Weights of a small transformer language model.
Architecture: RMSNorm before each block, rotary positions, no biases in attention or MLP, untied embeddings, normalized queries and keys.
Training: 367M tokens, 5607 steps.
MLP neurons of a small language model. Each row is named by its layer, matrix (gate and up: input weights) and neuron, and shows model dimensions 16-79. Each number is 128 + 32 x the weight over its row's rms, rounded and kept within 0 to 255. A neuron's up and down rows have the sign that makes its largest values positive.
After each neuron's rows, "fires after" lists the tokens most often just before its 100 highest values on Wikipedia text that the model never trained on.

L3.gate393 [ 89 129 110 145 162  82 183  83 163 110 161 159 182 176 136  78 171  95 145 146 111 145 120 116 179 171 116 153 109  96 170 107 136 108 138 128 173 186 168 159 161 143 173 143  96 114  77  79 147 113 130 127 129 168 116 108 156 130 151 107 141 125 171 113]
L3.up393 [139  88  80 159  85 140 121 155  94  80 173  79 136 128 148  63 151 210  92 125 132 101 153  86 151 127 133 173  96 114  72 234 159 126 161 125 107 173  88  91 115 105 129 128 120 117 163 166 119 113 108 130 118  88 204 161 110 144 102 158 122 157 122  92]
fires after: "9", "0"

L5.gate415 [162 140 117 138 119 130 160 149 148 119  75 101 110 137 128 103 124 112  96  63 175 135 126 152 149 120  71 206  83 137 136 143 143 138 133  83 173 147 183 185 139  64 147 112 182 114 234 144 161 136 143 129 121  88 184 145 146 196 140 192 128 138 139 109]
L5.up415 [ 93 108 130  88 124 137 109  70 139 162  76 150 174 159  75 148 110  80 118 119 127 110 165 165 110  84 172 120 146  99 153 130  69  95 119 115 143 138 117 178 131  79  96 149 168 181 172  86 103 129 107 105 155  96 162 131  95 121 173 122  94 104  97 126]
fires after: "9", "2", "8", "0", "=="

L3.gate547 [176  62 137 156 129 106 135 173 114 166  99 149 111 137 140 126 154 102 150 106 149 155 124 140 173 137 169 107 150 112 167  81 160 107 128 190 103 180 128 120  96 163 140 114 116 122 151 100 165 115 133 130 148  96 175 143  98 141  84 186 157  99 137  95]
L3.up547 [179  88  99 144 157  60 138 167 119 135 136  53  49 129  98 168 141 149 155 115 161 159 145 103 158 154  85  59 190 126 142  95 152  94 111 142 110 179  78 125 153 211  93 122 162 138 154 127 151 129 120 123  94 135 151 107 165  99 103 114 145 113  88  77]
fires after: " N", " A", " L", " P", " O", " S"

L3.gate1047 [ 79  83 125 127 241 111 128 140 150 135 181 124 163 150 101 117 204 125 144 102 177 185 163 148 133 156  92 106 120 164 123 144 155 146 155  93 125 143  97 106 146 148  92  80 142  69 149 161 153 103 105 144 193 117 139 142 114  83 131 120 154  59 108 139]
L3.up1047 [ 72 133 157 166 158 115  96 109 145  88  92 135 145 139  99 143 110 119 195 185 168 105 135  87 102 131 115 132 126 151 182 187  98 144 139 105 106 164 101 120 164 130 132 135 139 102 113  32 204  88 102  81 135  96  61 179  99 150 129  68 113 113 129 177]
fires after: ".", " T", " D", " K"

L5.gate53 [ 96 107  95 137 125 100 119 118  63 162  88 167  92 162 110 140 128  76 169 161 122 118  99 185 106 141 214 111 129  84 157  61 117 131 124  83 155 127 145 100 193 156 169 202 121 128 162 149 163 170 134 103 109 163 119  95 145 152 124 112 138 133 119 167]
L5.up53 [ 47 141  99 178 121  90 146 154  74 156 135 158  55 153  90 126 126 189 153  77 137 105 151 141  91  83 169 142 138 128 114 110 126  70 127 126  89 124 128 190 172 130 152 130 123 133 138  77 168 116 141 134 154 103  90 166 149  96 175 146 178  77 112  72]
fires after: "0", ",", " UTC", "."

L3.gate418 [199  48 147  82  96 121  81 155  92 119  91 120 151  89  83 114 151 129 165 130 160 106  99  65 119 149 127 102  95 122 130  69 154 134 147 121 107 138 115 132  94 122 107 142  65  87 126 172 168 130  83 187 108 134 137  97  99 138 132 102 130 123  85 118]
L3.up418 [165  77 102 129 106  76 163 158 140 184 105 138 134 115 122 178 195 153 114 160 131 103 154 150 117 125 130 128 121 156 173 118  83 113 134  91 114 114   7 149 146 162 102 153 179 163  99 168 155 115 143 155 118 192 189 102 177 134  57 125 130  69 137 151]
fires after: "2", "7", "3", "5", "6", "0"

L2.gate895 [153  87 137 144  72 138 217 119 114 158 121 134 114  96 160 156 121 149 124 147 115 203  77 160 102 161 112 101 103 103 137 168 133 103 151 160 140 122  85 107 120 162 112  88 112  74 119 140 153 179 117 109 148 154 181 157 134 177 147 100 112  94 114  86]
L2.up895 [119 110 141 137 113  58  69 181 138 158  83 189  94 161 146 106 119  70 195 123 138  99 146  99 177 113 115 132 148 163 179 139 105 149 114  96 125 127 110 101 183 164 132 161 202 170 202  73 139  75 173 140  71 114  98 173 125 111 116 168 136 185 144  85]
fires after: "U", " A", "Z", " CM", " O", " C"

L3.gate262 [163 131 182  99 121 130 133  89 116 137 183 120 110 185 131 141 116  79  77 120 171 153  67 133 181 161  89  83 159  93 138  99 140 105 175 160 101 150 130 126 102 171 127 132 191 129 135 122 211 183 176  61 113 104 158 147 149 106 123 109 183 128 164  59]
L3.up262 [154 145 162  86 132 118 116  84 143 116 165 145 156 150 139 160  75  48 112 155 123 178 129 176 160 140 138 153 202 109  74  85 113 132 206 137 136 130  87 107 130 165 147 156 161 134 118 109 190 187  62 114  98 115 166 150 150 131 135 119 166  87 135  99]
fires after: "\n", ")\n", "\n\n"

L3.gate1053 [179 115  84  85 139 150 116  99 135  96 115  54 112 217 202 138 108 147 156 139 130  88 124 112  71 134 121 150 133  92 143 142 120 130 135 122 126  99 156  77 147  91 104 139  59  84 118  94 103 148 120 185 194 134 114 113 176  63 164 119 153 165 184 137]
L3.up1053 [155 143 175 175 130 142 157 138 108 189 164 134 140 185 142 179 165 167 114 164  80 139  84 114 121  94 121 181 116  77 132 181 127 160 169 179 159 157  96 128 154 133 176 183  53  88 142 145  83 152 144 143 195 167  91 143 142 110 127 103 212  93 192 123]
fires after: " to", ",", " of", " by", " and"

L5.gate918 [101 151 168 177 104 102 155 170 115 171 104 146 124 118 147 138 146 132 211 109 160 155 121 101 165 170  82 150  95  54 116 155 140  94 116 150 169 150 160 155 188 101 114 101 165 128 142 100  50  85  75 108 179  88 137 110  99 137 136 147 165 143 137  86]
L5.up918 [120 127 175 140 151 110 176 107 195 167  82  96 123 150 122 175 104 140 104 131 162 131 158 161 123 154 155 167 128  97 159 180  85  85 115 135 134 160 151 187 124 102 112 156 183 176 133 139  84 151  79 115 160 121 151 138 115 112 142 155 130 103 163 152]
fires after: "0", "9", "–"

L5.gate720 [136 104 128 201  95 122 165  84  71 113 166 151 136 122 103 145 133 142 171 162 128 126 129 115 113 114 123 121  97 167 163 194 129 149 146 108 133 186  50  81 137 105 118 135  78 158 155 147 127 170  82 120 109 163 120 116 188 149 134 166 144 107 184 182]
L5.up720 [148 105 145 116 104 117 119 150 111 131 162 149  79 145 143 137 121 182  95 151 160 120 156 134 110 106 135 115 115  86 111 168  76  90 134 188 135 114  94 103 141 120 129 187 155 162 110 152 120  57  67  72  81 137 182 153 113 103 182 155 138  81 147 105]
fires after: "2", "0", "3", "4", "5", " X"

L3.gate996 [ 95 170 156 174 150 112 149  71 126 120 131 162 112 130  97  87 135 171 117  73 105 177  87 169 152  45 197 151 162  99 135  81 116 122 146 136 163 154 110 152 154 135 141 144 131 130  92 104 156 105 169 153 171  93 162 175 123 124 163 111 142 120  96 115]
L3.up996 [ 81 159  96 142 116 133 142 164 112 154 179 134  91 144 107 134 100 108 159  93 125 193  93 170 113 147  75 139 127  39 120 118 245 140 170 149 152 139 117 128 155 140  65 157  88 144 157 171 110 152 101 181  86 173 119 134 114  98 133  50 157 120 139 117]
fires after: "\n", " |\n", ")\n", "\""

L2.gate594 [129 105  90 127  99 157 130 147  86 124 110 103  63 110 133  91 179  89  93 116  70 100  90 156 153 115 127 125 125  87 151 119 119 131 151 106 181 137 144 146 164  90 125 182 116 107 111 123 151 105 149 109  98  62 135 107 144 194 168 108 103 121 173 158]
L2.up594 [102  53 108  92  93 172 160 105 142 104  74 123  79  77 124 156  95 164 121 185 108 148  90 121 137 150 143 119 160 144 113 145  97 178 171 129 114 143 108 119 126 116 180 146 151 182 117 121 137  45 128 122 124  88  69 100 142  89 154 135 125 109  76 106]
fires after: "'s", " over", " a", " with", " his", "District"

L2.gate319 [ 98 146 103 120 108 127 143 116 102 168 126 119  88 144 114 170 127  86  74 100 113 122 167 120 150 112 135 124 103 125 122 102 170 117  58 149 131 140  96  92 125 135 149 103 183 105 134 151 106  60  95 156 106 118 215 160 119 118 176 128 136 109 143 155]
L2.up319 [101  90 131 114  87 127  73 125 112 138 123 128 147 166 161 157 152 132 112 148 103 183 105  67 134 115 153 112 135 147 133 159 138 126 114  98 140  86 196 113 113 150 208 172 134 117  63 113 163 116 154  70 112 127 140 141 145 105 141 157 111 140 119 169]
fires after: "\n", ")\n", "-", " |", " At"

L4.gate215 [149 132  99 152 157 126 167  85 112 177 111 128  98 153 151 179 116  91  76 133  86  89 141  83 112 126 164  86 169 201 118 159  66 106 149 146 102 105  92 127 166 106 113 125 139 139 133  83 103  88 123 110  92 136 158  94 113 150  81 122  65  99 144 156]
L4.up215 [158 171  84 106 103  99 168 169 127 143 117 109 137 120 162 120 136 114  63 178  97  85 136 105 145 131 150 141 103 153  95  94 138 104  98 137 122 117 128  95 105 116 128 137 161 137 136 129 124  98  90 116 155 108 134  88 110 130 109 128  94  97 106 142]
fires after: "0", "9", "2", "1"

L3.gate69 [172 154 110  70 117 105  88 122 123 146 185  58 167 110 166 129 155 148 154 155 119 126 146 157 132 146 146 161  84 203  93 142 111 129  77 100 138 126 156 122 132  87 133 148 137 135 103 130 110 160 132 136 150 177  94 115 144 218 141 134 167 117 114 111]
L3.up69 [ 90 140  90 109 148 121  89 142  69 172 111 123 138 111 179 179 148  77 137 151 170 155 133 122 163  76 148  71 133 137 156 110 152 130 161 136 107 199 203 167 120 187 101 114 137 160 133 145 159 146  26 143  94 161 118 128 134 103 154  90 125  99 105 106]
fires after: "2", "-", "1"

L3.gate553 [158 174 184 101  95  87  96 127 131  82 133 152 108  96 174 181 121 183 143 128 164 212 130 163 143 154 182  78 125 119 173 149 132 105 146 100 153 120 125 118  94  63 110  83  85 100 121 118 121 167 147 150  70 116 149  92 112 104 106 107 168 141 118 181]
L3.up553 [108 178 145  78  65 122  82 106 162 132  89  64  69 156 115 164 156 117 146 156 143 121 173 165 149 130 156  92  69 144  66 117  81 123  94 105  61 148 121 124  74 155 134  77 121 119 125  97 106 153 176  60  91  83 120 101 145 132 150 149 162 135 139 133]
fires after: "0", "2", "3", "1", "5", "8"

L4.gate1008 [ 90 164 110  87 121 174 169  80 152  77 144 203 146 112 148  72 149 151 119  80 134 129  74 125 131 190 186 137  64 146 165 134 199  81 147 194  94 164 114 151 125 169 111 145  75 167 117 144 187  77 104 108 142 135  87 131 143 105 122 143 125 133 129 106]
L4.up1008 [ 98 187 186 157 134  86 131 136  82 178 186 231 148 140 140 137 188 160 171 155 111 149 105  90 173 139 146  81 168 114 129 144  96 123 120  77 107 168  95 146 119 163 121 162 148 141 116  93 119  91  73 129 117 105 153 116 114  66 130 166  77 120 166  87]
fires after: " of", " the", " at", " for", " in", "==\n\n"

L5.gate739 [102 143 127 167 111 150 130 103  46 152 116  79  70 119 126 105 179 139 140 156 113 122  97 176 135  47 147 130 132 179 148 106  87 118 141 113 105 110 126  50 197 148  95 154 121 155 166 111  76 105  55 108 114  94 115 124 160 122 165 132  90 134 143  87]
L5.up739 [165 117 109 169 161 150 166 138 102 101 137 149 118 170 157 110 126 142 182  73 182  88 127 136 140 122 104 131 138 141  92 119  98 122 149  80 111 177 100 114 152 138 145  45 130 113 122  96 119 115 114  96 153  81 142 197 214 125 181  97  92  76  93  50]
fires after: ".", "0", "9", "2", "3", "5"

L2.gate961 [111 140 159 116 124 172  99 127 116 102 136 122 132 144 147 110 102 124 171  82 163 106 165 127  85 109 105 113 135  95 142 142 102  99 143 140 127 123 130 161  70 139 111 113  64 118 158 112 153 127 132 207 186 118 158 162 137  86 126 139 151 109 145  82]
L2.up961 [132 113 108 122  80 148 116 132 158  98 155 180 143 174 110 140 105  64 132 147  90 141 165  83 111 103 119 107 140  98 120 120 132 129 136 129 149  95  85 156  95 107  82  91 145 124 129 138 125 138 125 236 181 145 133 100 129  94 109 123 128 112 155  67]
fires after: " to", " who"

L2.gate641 [197  90 185  99 129 118 193 166  83 153 114 111 153  87 145 119  93 195 132 145 154 100 171  83  99 169  61 110 140 175 122 140 120 150  49 133 123 164  52 118 104  91 102 134  84 112  94 131 110 153  68 159 188 154 159  77 164 135 126 129 148 152  88  96]
L2.up641 [192 163  76 138 147 210 176 197 107 198 106 148 164 172 169 144  85 147 109 132 140 171 165 163 143 140 163 115 111 166  80 114 142 198 122 151 107 137 106 124  81 172 122 183 136 146 155 136 132 109  92 102 182 138 125 166  58 125 139 164 122  88  82 116]
fires after: "2", "3", ".", "4", "1", "5"

L3.gate375 [106 176 115 146 157 123 124 120 114 136  89 101 144 142 157 119 170  84 170 158 123 122 123  55 107 138 156 127 127 147  83 137 165  17 140 165 100 116 103 109 133  69 125  99 103 100 144 154 146 125  79 108  61 121 156 120  52 148 110 136  46 165 132  91]
L3.up375 [112 106 106 119 146 137 151 142 109 130 124  87 186 106  73 186 101 136  97 129 145 104 134 123 100 118 148 121 154  94 165  84 130 103 138  76 124 103 140 121 114 171 125  76 135 148 143 157 133 120 139 108 163 195 127  72 123 157  97 158 126 128 135 129]
fires after: "9", "1", "0", "2", " ("

L5.gate14 [ 96 126 169 129 122 120 137  83 179 112 172 195 159 119  74 121  94 150 142 121 145 113 158  80 116  96 146 141 118 138 182 142  91 129 146 131 121 115  99  76 152 123 170  86  87 177 163 188 173 150 132  74  97  68 165 105 119 147 114 145 193 122 107 167]
L5.up14 [ 90 153 138 180 144 125  56 118 121  83 144 174 217 127 138  92 151 119  89 179  94  95 148 115  93 141 158 138 111 186 202 109  83  91 115  89 139  84 162 151 175 110 140  94  68 181 138  78 133 103  72 145 114 136  92 140 185  94 140 133 136 126 119 114]
fires after: "1", " ", "2"

L4.gate1004 [ 74 180 147 138 154 113 115 175 100 141 127 135 136 147 134 118 141 120 175 127 131 134 159 117  60 105 139 136 135 118 188 107 129  78 134 162 125 122 112  60 109 118 183 118 104 108 142  69 173 122 146 135 121 186  92 180 100 138 181 125 131 175 146 177]
L4.up1004 [171 118 139  70 133 136 118 147 146 133 127 108 122 142 121  75  80 123 115 147 162 116 105 133 174 180 124 157 126 148 110 156 102 103 107 153 164 135 116 140 104 116 152 136 138 144 119 170 115 178  96 139 120 127  98 145  86 128 121 206 187  79 133 137]
fires after: " ", "2", "1"

L2.gate1069 [162 140 165 112 128 144 121 136  93 128 168 169 141 175 138  91 134 146 158 136 143 114 132 132  66 149  92 116 130 114 170 194 163 139 152 125 168 145 124 131 159 129 150  73 124  88 121  97 102 122 134 180 156 122 173 117 180  56 154 140 205 138 104 133]
L2.up1069 [123  77 118 169 120  86 182 131 128  98 129 175 145 131 131  95  44 123 143 129 170  87 122 116  97 138 169  95 151 154 180 153 162  69 110  95  87 174  77 130 127 120 121 167 112 100 158 141 212 102 118 130  79 126 174 137 149  99 159  91 159 111 137 152]
fires after: "9", " the", "1", "0"

L2.gate625 [220 145  58 169 178 132 181  85  77 172 103 137  94  77  74 106 113 128 167 122 173 137 153  64 178 153 149 150 134 125 126 159 143 106  70 124 131 173 164 136 104  84  91 135 175 155 178 134 151 142  99 128 165 164 139  61 142 187 111 151 140 136 114 144]
L2.up625 [174 115 146 134 143 129 146 127  77 172 155 158 171 114  97  81 108 156 160 108 161 170  61 106  80 103 126 145 137 128  73 151 109  94 104  97 138 138 124 125 102  99 107 146 149 176 148 118 133 154  85  31 137 166 152 116 122 114 120 125 144 140 149 120]
fires after: "0", "2", "3", " |\n", " is", "\n\n"

L2.gate969 [220  98 182 103 124 102 114 184 184  94  84  87 121  74 112 129  82 132 145 103  82 144 153  93 106 136 123 184 146 130 177 129  67  87 129 128 141 212 150 195  81  87 167  98 162 111  83 226 150 107  56  98  85 115 103 105 127 161 140 138 114 151 184 128]
L2.up969 [178 112 135 116 124  61 163 148 102 146 117  97  83 111 169 134  98 182 171 141 129 122 139 131  70 100 177 159 125 117 162 130 141 105 131 138 126  94 171 186  99 133 100 118 123 133 128 189 134  80  92 111 125  93 142  51  86 116 144 126 107 144 136 150]
fires after: " ", "1", "3", "2"

L2.gate254 [150 178 142 154  82 176 116 165 137 160 156 143 145 123 109  74 162 145 137 161 132 113 101 127 104 142 161 101 132 174  86 159 141 117 191 182 160 152 155 126 152  97 127 130 159  63 151 105 111 133 114 122 116  55 179  97 116  78 162 115 129 130 206 137]
L2.up254 [ 49 172 115 150 108 133 118 174 170 133  69 210 131  69 102  86 160 167 151 158  95  44 101 144 135 178 111 129 158 138 179 137  56  97 123 154 139 119 109 116 147 170  83  99 145 130 156 121 128  52  99  95 122  62 102 113 148  93 174  98 136  95 161 116]
fires after: " the", " a", " an", ")", " of"

L4.gate823 [ 74 111 191 124 166 110 106  98 135 171 127  97 106  94 140  90 155 108 171 120 106 143 186  73 117  97 152 146 110 142 150 157 127 168 101 160 146 175 158 219  94 107  84 106 125 105 189 220 141  93 136 154 127 142 184 155 129 149 135 122 142 124 171 184]
L4.up823 [134 134  99 134 110  79 170 128 115 136 133  85 161 112 194 116  89  92 138 101 121  77 117  55 152 137 149 173 142 149 151 183 105 153  96 115 121  91 122  87  43 127 156 127 115 150 130 164 109 155  89 120 145  80 112 106 144 184  91  92  65 179 138  85]
fires after: " ", " |", "8", "1", "3", "2"

L2.gate747 [140  85 133 158 139 115 158 147 178 107  79 109 101 192 144  72 114 105 122 123 162  94  79 124 107 172 132  70  66 114 115 102 105 113 103  88 135 136 134 121 119 122 149 202 168  39 110 148 160 103 122 110 145 176  68 164 158 191 148 159 167 142 104 129]
L2.up747 [104 120 182 120 165 118 208 114 116 124 157 139 149 127 113 173 185 143 101  89 170 127  99  97  86 167 107 101 131 129 117 127  89 149 142 104 159 168 141 161  76 122  75 121 199  66 109 143 119  82 154 143  75 143 174  86 136 129 172 112 165 145 141 178]
fires after: " ", " U", " +", " −", "′", "1"

L3.gate1032 [146 100 153 141 131 158 158  39 117 151 176  93 149 145 105 151 103 107 124 189 156  98 103  91 124 163 109 137 152 165 138 154  71 132 132 148 120 146 213 139 146  92 128 145  92  95 160 124 132 172 182  97 105 129  84 154 111 139  65 122 144 188 145 158]
L3.up1032 [ 85 105 123 104 159 111 120 128  86  99  43 177 149 122 136 175 114 139  96  80 138 127 135  99 128 131  80 151 153  91 137 173 100 112 164  77 126 143 112 101 115 167 142 119  83 135 131  99 110 162 127 128 109 168  25 154 100 142 155 179 139 151 165  81]
fires after: "0", ",", "5", "2", "3", "1"

L4.gate13 [144 165 152 128  62 107  55 106 118 109 141 156 104 203 122 107 117 111 123 120 113 103 172 142 152 146 130 199 121 127 150 119 105 135 184 119 167 155 132  78  56 103 163 145 159 162 178 134 141 108  95 129 106  83 176 117 132 147 216 139 154 108 111 138]
L4.up13 [168 168 136 165 142 121 103  94  37 115 142 176 140 160 112 108 115 130 132 117 114 146 145 146 201 105 136 126  91  87 145 165  99 126 189 105 162 122 154  75  97 119 137  81 123 118 120  96 118  66  85  62 105 119  97 100 107 109 147  87 120 151 150 127]
fires after: " the", " at", "-", "1", "2"

L5.gate359 [ 80 103 102  78  91 113 156 149 130 120 123 119 148 143 170 125 108 135 137 157 173 154 143 141 161 191 192  82 141 131  94  81 167  82  66  97 121  99 193 111  99 156 122 116  64 114  96 177 125 161  70 110 107 122 182 175 137 141  83 141  97 118 167 175]
L5.up359 [127 112 101 146  50  98 147 164 142 162 108 152 123 109 129 111 114 116 154  93 157 147 102 109 141  62 188 122 123  71 161  65 101 165 154 133 140 171 130 123 143 127 131 165 200 107 137 130 108 123 170 125 156 177 124  97 112 144  90 140 196 148 161 112]
fires after: "2", "1", " ", " (", "3"

L3.gate71 [121  93 110 183 187 144 161 159 170 198 130 105  93 140 143 120 169 107 155 147 134 184 118 110 119 123  69  88 111 138 219 130  93  71 115  77 128 117 120 115  34 158 156 133 107  94 113 113 124 190 122 171  94 159 150  89 169 107 163 160 180 124 150  91]
L3.up71 [173  95 209 156 119 125 114 152 116 172 118 152  65 113 143 157 167 172 119 108 115 141 143 143 122 169 150 129 154 153 146  55  91  96 149 141 141 131 143 113  87 146 138 140 150 124 134 149  75 151 121 113  42 136 130 128 163  87 158  97 136 145 114  88]
fires after: "2", " ", "1", "3"

L2.gate824 [147  85  70 137  81 157 111 106 149 109  64 125 113 118 149 117 156 100 119  74 145 155 120 165 137 154 133 115  91 135 161 100 167 126 116 126 149 163 134 114 159 128 133 121 160 118 178  81 155 114 116 148 167 183 123 122 183  97 139  56  95  75  80  91]
L2.up824 [180  88 108  93 142 164 120 124 109 115  86 156 162 145 136  80 148  97 100 122 143 164 144 139 140 138 119 110 143 126 109 173 211 123 126 113 109 113 150 182 172 129 108 123 151 126 137 127 131 112 125  90 155 116 119 175 101  61 131 140 145  96 109  51]
fires after: ")", "0", "2", "4", "1"

L5.gate972 [ 86 144  90 130 165 160 112 162 168 130 100 101 156 103 157 111 129 124  99 162 167 161 133  94 178 118  63 163 143 110 163  77 121  88 143 122 144  98 130  78 101 117 166 160 215 133 137 166  90 186 137  96 127 203 122 148  71 125  90 109 122  66 137 135]
L5.up972 [178 102 130 182  99 120 125 151 102 208  87 200 219 151 146 162 148 120 106 183  94  87 129 117 169 214 114  85 146 103 127  66 135 148 115 151 125 149 157 132 136 160 197 170 123 138 121 165 108 139  50 169 117 151 155  79 113  91 148 103 143 124 136 133]
fires after: "9", "0", "–"

L2.gate474 [106 166 138 134 164 150 118 141 176 123 191 119 132 119  92 153 160 125  93 121 115 117 156 158 140 108 150 158 132 157 111 143 117 145 156 120  65 108 154 133 185 131 155 109  92 160 145 106 158 151  70  84 185 153 175 136 101  86  39 135 157 111 104 105]
L2.up474 [143 163 105 179 177 158 122 133 146 133 145 128 127  90  91  72 136 127 129 121 145 134 216 166 110 165 146 146 190 134 159 177 107 161 109 142  99 143 121 145 169 157 138 123 104 110  83  82 146 170  88  66 158  93 115 185 205 100 143 102  87 139  96 168]
fires after: ".", "1", "2", "–", "-"

L5.gate322 [126 112 132 142 127 115 118 154 126 126 100 151 157 158 125  91 117 107 103 163 186 118 127  89 144 180 149 153 154  97 150 123 111 109  99 155 187 126 128 103  94 155  88 152 177  86 146 153 133 176 162 137 108 176 171 126 104 141 131 103 139 119 124 140]
L5.up322 [122 112  82 108 139 125 157  85 157 122 119 199 133 145 108 132  96 118  93 149 138 165 139  82 106 105  48 126 143 118 122 133 100 103 127 167 167 147  71 112  80 180  92 207 137 160 101  97 117 159 174 161 112 169 147 106  66 130 159 142 121 174 130 133]
fires after: "0", ",", "9", "-W"

L3.gate272 [ 33 158  26 157  95 124  78 154 132 159 170  72  88 133 144 122 106  79 130 164 164 163  77  60 162 149  72 153 128 177 126 138 145 139 129 192 147 134 130 135 143 126 205  96 149 148 116  57 177  65 146 114 130 119 163 153 100 158 186 136 141 145 103 129]
L3.up272 [111 100 130 162 164 150 120 161  80 134 144 103  57 119 196 137 156  90  84  79  75 139 139  94 143 163 155  68 116 144 187 114 109  86 139 164 136 138 164 103  86 172 161 140 190 126 103  84 127 143 136 111 180 103 119 145  85 138  87 146 172  87 110 108]
fires after: "\n", " |\n", ")\n"

L3.gate742 [100 119 121 145 167 109 130 133 168 159 166  89  99 141 127 109 109 130 163 122 145 154  94 123 120 130 177 124  74 176 141  86 101  76 122 143 106 200 114 159 163 126 109  72 134 127 139 109 127 140 160 120 118 107 108  52 149 128 126 113 100 174 177  89]
L3.up742 [104 187 105 166 100  84 117  64 140  93 120 162 103  88 128 136 133 137  83  90 167 181  97  70 173 170 133 116 119  86  75 113 145 130 129 101  96  99 156 168 120 114 150  90 132  69 111 113 125 143 211 178 128 126 121 193 189 147 121  81 164  98  86  94]
fires after: "5", "2", "4", "3", "8", "0"

L4.gate697 [190 105 142  97 136 136 130 113 182 178  80 141 140 120  94 142 164  94 117 111 110  74  81  88 138 158 160 133 156 115 134 129 108  96  97 130  71  83 124 135 166  73  99 142 169 110 143 146 161  87  95 146 168 132 131  80 139 134 106 184 111 160 126  90]
L4.up697 [ 89 119 127  94 111  81 138 185 138 141 150 128 146 100 120  76  89 144 167 172 147  58 158 173 111 154 130  98 150 122 101 102 156 182 162 137 119 114 115 118  54 127 146  96 131  97 163 150 149 100 146 161 129 143  64 139 141 140 143 132 130 138 112 126]
fires after: "-", "0", "1", "th"

L4.gate939 [124 192 128  67 145 169 140 123  94 154 184  84 134  75 114  74 169 100 195 111  99 168 149 139 125  82  86 121 105  71 158  95 116  94 113 148 162 167 148 133 155  97 203  98 159  85 163 118 126  65  89 125 167  84  46  61 137 167 189 126 163 101  84 141]
L4.up939 [170  35 177 179 113 145 133 129  85 112 110 167 113 144 125 128  89 148  73 114 135 149 121 113 157 121 149 145 140 107  98 171 201  82 145 179  81 189 122 159 124 130 102 108 174 114 157 129 111 148 157 118 145 117 172  82 110 141 136 170 172  97 150 125]
fires after: "2", "0"

L4.gate183 [138 100 106 146 136 125  85  67 175 124 164 126  93 140 126 140 128 123 121 108 104  63 101 149 148  96 157  84 132  85 112 120  71 119 166 181 125  78 136 145 180  90 120  85  99 162 133 139 134 153 103 134 130 128 114 120 138 120 155 146 139  97 135 116]
L4.up183 [124 171 125 156 142 107 118  38 138 146 182 235 110 162 203  93 150  94 148 130  76  76 109  82 128 137 152  40 179 100 117  87 119 138 190 131 144  86 161  62 146 104 118 101 136 146 121 140 128 188 111  85 140 144 103 145 126 103 133 154 111 137 122 142]
fires after: " of", " the", " to", " in", "0", " No"

L3.gate543 [195  92 133  78 154 140  53 119 160 113 138 124 177 149 113  69  86 114 144 152 127 157 125 171 133 128 118 171 101  82 149  70 132 132 128 102  58 104 193  88 107  62 137 119  96 171  88 106 156 128 131 152 167 126 126 116 145 148 157 103 129 127 123  98]
L3.up543 [118 131 135 127  77 168  77  82 136  64 102  93  62  89 105 146 144 121 112 117 166 111  64  80 144 133 124  88 149 119 119 118 112 214  73 120  90 118  82 125 142 105 134 132  97 116 173 122  92 133 146 141 149  52  87 173 125  90 156 117 172 168 166 148]
fires after: "0", "th", "nd", "8", "4", "7"

L2.gate16 [144 171 183 103 194 135 116  90 134 190 192 120  60 119 150 139 116 149 121 148 112 159  96  94 133  99 171  99 104  86 164  59  83 120 121  97 107 166 136 144  84 161 130 154 165 143 152  65 173 128 183 120 179  91 102  86 132 148 111 164 124 138 190 151]
L2.up16 [ 52 170 133  87  93 141 127 129 148 157 164  96 129 136 137 136 129 137 139 212 139 113  90 155 134 138 175 179 113  72 130  77 150 138 157 120 114 154 115 181 101 190 113 154 160  83 115  93 122 179 156  95 112 145 108 158  90 156 133  92 134 158 133 176]
fires after: "\n", ")\n", " named", "See", "   ", " as"